Weights of a small transformer language model.
Training: a variant of Muon for these matrices, 447M tokens, 6820 steps.
MLP neurons of a small language model. Each row is named by its layer, matrix (down: output weights) and neuron, and shows model dimensions 64-191. Each number is 128 + 24 x the weight over its row's rms, rounded and kept within 0 to 255.
After each neuron's rows, "raises" lists the tokens whose logits its output raises most directly, leaving later layers aside.

L15.down1491 [131  93  73 105 137 120 114 141 137 144 127 158 140 139 182  87 148 142 133 166 139 120 120 137 148 114  82 134 139  70 126 136 117 101 116 109 101 161 126 127 124 123 179 116 126 165 150 159 187 118 139 149 142 121 122 116 140 104 127 152 156  99 152 170 131 132 106 126 113  89 100 121 126 154 138 147 132 142 121 124 136 110 107 115 140  97 108 116 164 144 141 112 141 153 143 107 133 139 119 173 141 130 117 108 133 110 162  85 113 131 162 101 152 108 146 123 158 114 119 155 102 131 127 155 120 141 130 122]
raises: " dead", " most", " few", " rare", " safe"

L5.down1587 [111  99 114 139 154 164 145 122  71 139 143 160 161 125 170 131 133 118 134 188 179 109 126 102 168 131 111 141 138  91 146 117 110 102  85 164 168 105 196 101 112 131 110 148 143 103 119 141 174 117 142  90 118  88 133 104 148 160 142 144 151 145 127 120 116 141 120 113 136 121 161 174 136 150 119 117 142 141 121 125  91 130 136 138 146 131  55 117 152 130 137 146 103 138 161 114 168 118  99 129 113 127 105 123 142 141 142 133 106  99 139  65 117 124 188 114 118  90 164  99 122 158 106  99 109  97 133 113]
raises: " their", " them", " her", " themselves", " its"

L15.down442 [131 153 123 138 136 136 129 110 115 105 120  97 142 156 148 120 144 158 116 108 106  54 117  91 135  98 147 112 150 128  89 119 139 123 152 129 125 171 134 126 112 122 154 138 115 117 148 143 132 158 101 111 136 117 110 136 114 142 119 160 141 200 127 162 144  97 144  94 139 124 171 110 148 101 115 156 149 151  81 123 144 138 158 145 160 114 127  89 143 180 154  95 135 129 148 105 129 144 105 126 174 111 110 149 108 111 141 130 135 153 173 119 108 118 160 104 138  98 137 133 159 140 153  98  82 120 148 128]
raises: "s", " maintain", " conduct", "si", "abili"

L5.down1557 [125 120 141 156 153 132 117 136 141 144 139 155 138 124 136 100 117 133 107 155 126 132 163 139 145 125 141 176 139 130 163  94 140 170 141 116 138 154 136 105 121  58  67 121 147 112 117 140  88 118 127 110 162 145 132 134  96 106 161 110 126  75 168 143 137 176 154 150 122 107 132 114 143  96 121 124 115 154 135 144 102 160 127 103 130 155 114 122 111 133  71 157 122 140 131 125  90 135 116 125 138  96 115 148 128 144 112 101 127 136  92 140 139 114 142 124 139 124 156 153 158 163 116 132 111 143 140 117]
raises: "ing", "0", "ally", "ook", "ive"

L15.down33 [111 152 100 134 122 123 156 156 116 137 139 122 142 157 115 108 144 178 145 104 127 137 122 153 199 140 171 122 126 112 133 138 134 136 177 142 123 127 130 145 146  93 108 119 123 115 124 126 168 106 125 157 101 140 144 176  94 160 100  94  98 127 119 128 104 159 166 116 156 143 151 142 142 142 135 122 139 127 130 123  99  91 122 116 132  94 138  94 135 112 157 135 125 170 124 133 166 157 130  96  80 149 134 100 166 109 174  90 150 130 125 165 132 103 125 157 156  98  87 202 150 114 160 126 130 118 122 110]
raises: "on", "ically", "une", "rian", "ute"

L15.down1024 [139 118 149 148 128 175 129 118 142 166 136 134 109 130 141 130 153 133 133 114 125 106 116 108 103 181  57 140 100  76 104 128 156 117 139 144 117 110 148  88  90 161 128 162 142 150 116 150  94 136 132 134 152 182 124 164 175  69 150 114  92 132 129 139 182 114 127  99 159 132 132  99 113 148 142 154 126 129 150 101 128 124 161 114 170 178 151 136 167  90 116  92 157 117 131 126 149 140 134 124 150 166 168 108 155 126 118 130 170  85 129 167 138 173  83 140 128 139 117 116 106 130 124 117 161 142 123 133]
raises: " to", " against", " towards", " facing", " however"

L15.down658 [103 109  95  88 102 117 123 101 127 133 105 145 149  83 161 129 109 155 102 102 107 110  98 102 107 137 122 127 108 116  82 128 126 123  86 137 127 128 130  97 109 153 145  78 142 114 104 152 100 165 170 121 162 117 105 141 142 131 142  97 129 154 132  95  97 128 129 132  89 121 126 125  85 107 109 113 129 136 135 122  99 143  99  76 142 157 117 126 127 195 118 195 124 142 148 111 107 155  82 137  79  86  69 136 136 179 119 130 158 142 134 124 121 163 161  84 111 120 138 180 128 146 126 120 136 133 108 175]
raises: "term", "ter", "ted", "t", "lie"

L5.down1116 [111 154 115 105 129 143 170 138  84 139 151 115 159 102 145 140 122 157 135 128  89 102 161 190 121 107  85 121 108 156 128 104  95 129 120 138 131 115 151 149 131 158 131 111  88 157 155 168 145 100 113 108 121 122 138 136 191 141 138 126 132 113 152 106 171  92 147 140 140 116 181  99 112 111 160 105 165 105 115 125 118 119 136 103 103 138 152 106 148 120 109 110 127 159 133 133 123 141 120  87 119 147 123 148 157 138 141 137 142 127  76 181 157 127  93 135 108 152 134 149 131 133 124  89 117 147 142 127]
raises: " season", "–19", "–20", "–17", "-19"

L15.down431 [153 115 122 137 152 108 143  78 111 133 141 132 128 147  99  85 108 156 142  98 117 134 173 142 155 154 128 115 121 147  82 103 103  77 113 120 145 125 136 122 139 108 102 145 156 148 115 160 118 128 149 149 108 140 201 148  89 144 129 101 160 130 124 128 132 117 151 133 115 112 107 137 115 160 128 151 118 109 131 127 154 128  77 165  99 118 133 129  99 128 128 195 103 143 145  93 145 134 108  85 164 156 149 106  97  90 120 135 158 129 157 119 165 158 107 149  75 135 124 126 132  83 148 150 142 111  98 175]
raises: " compete", " field", " play", " tour", " contested"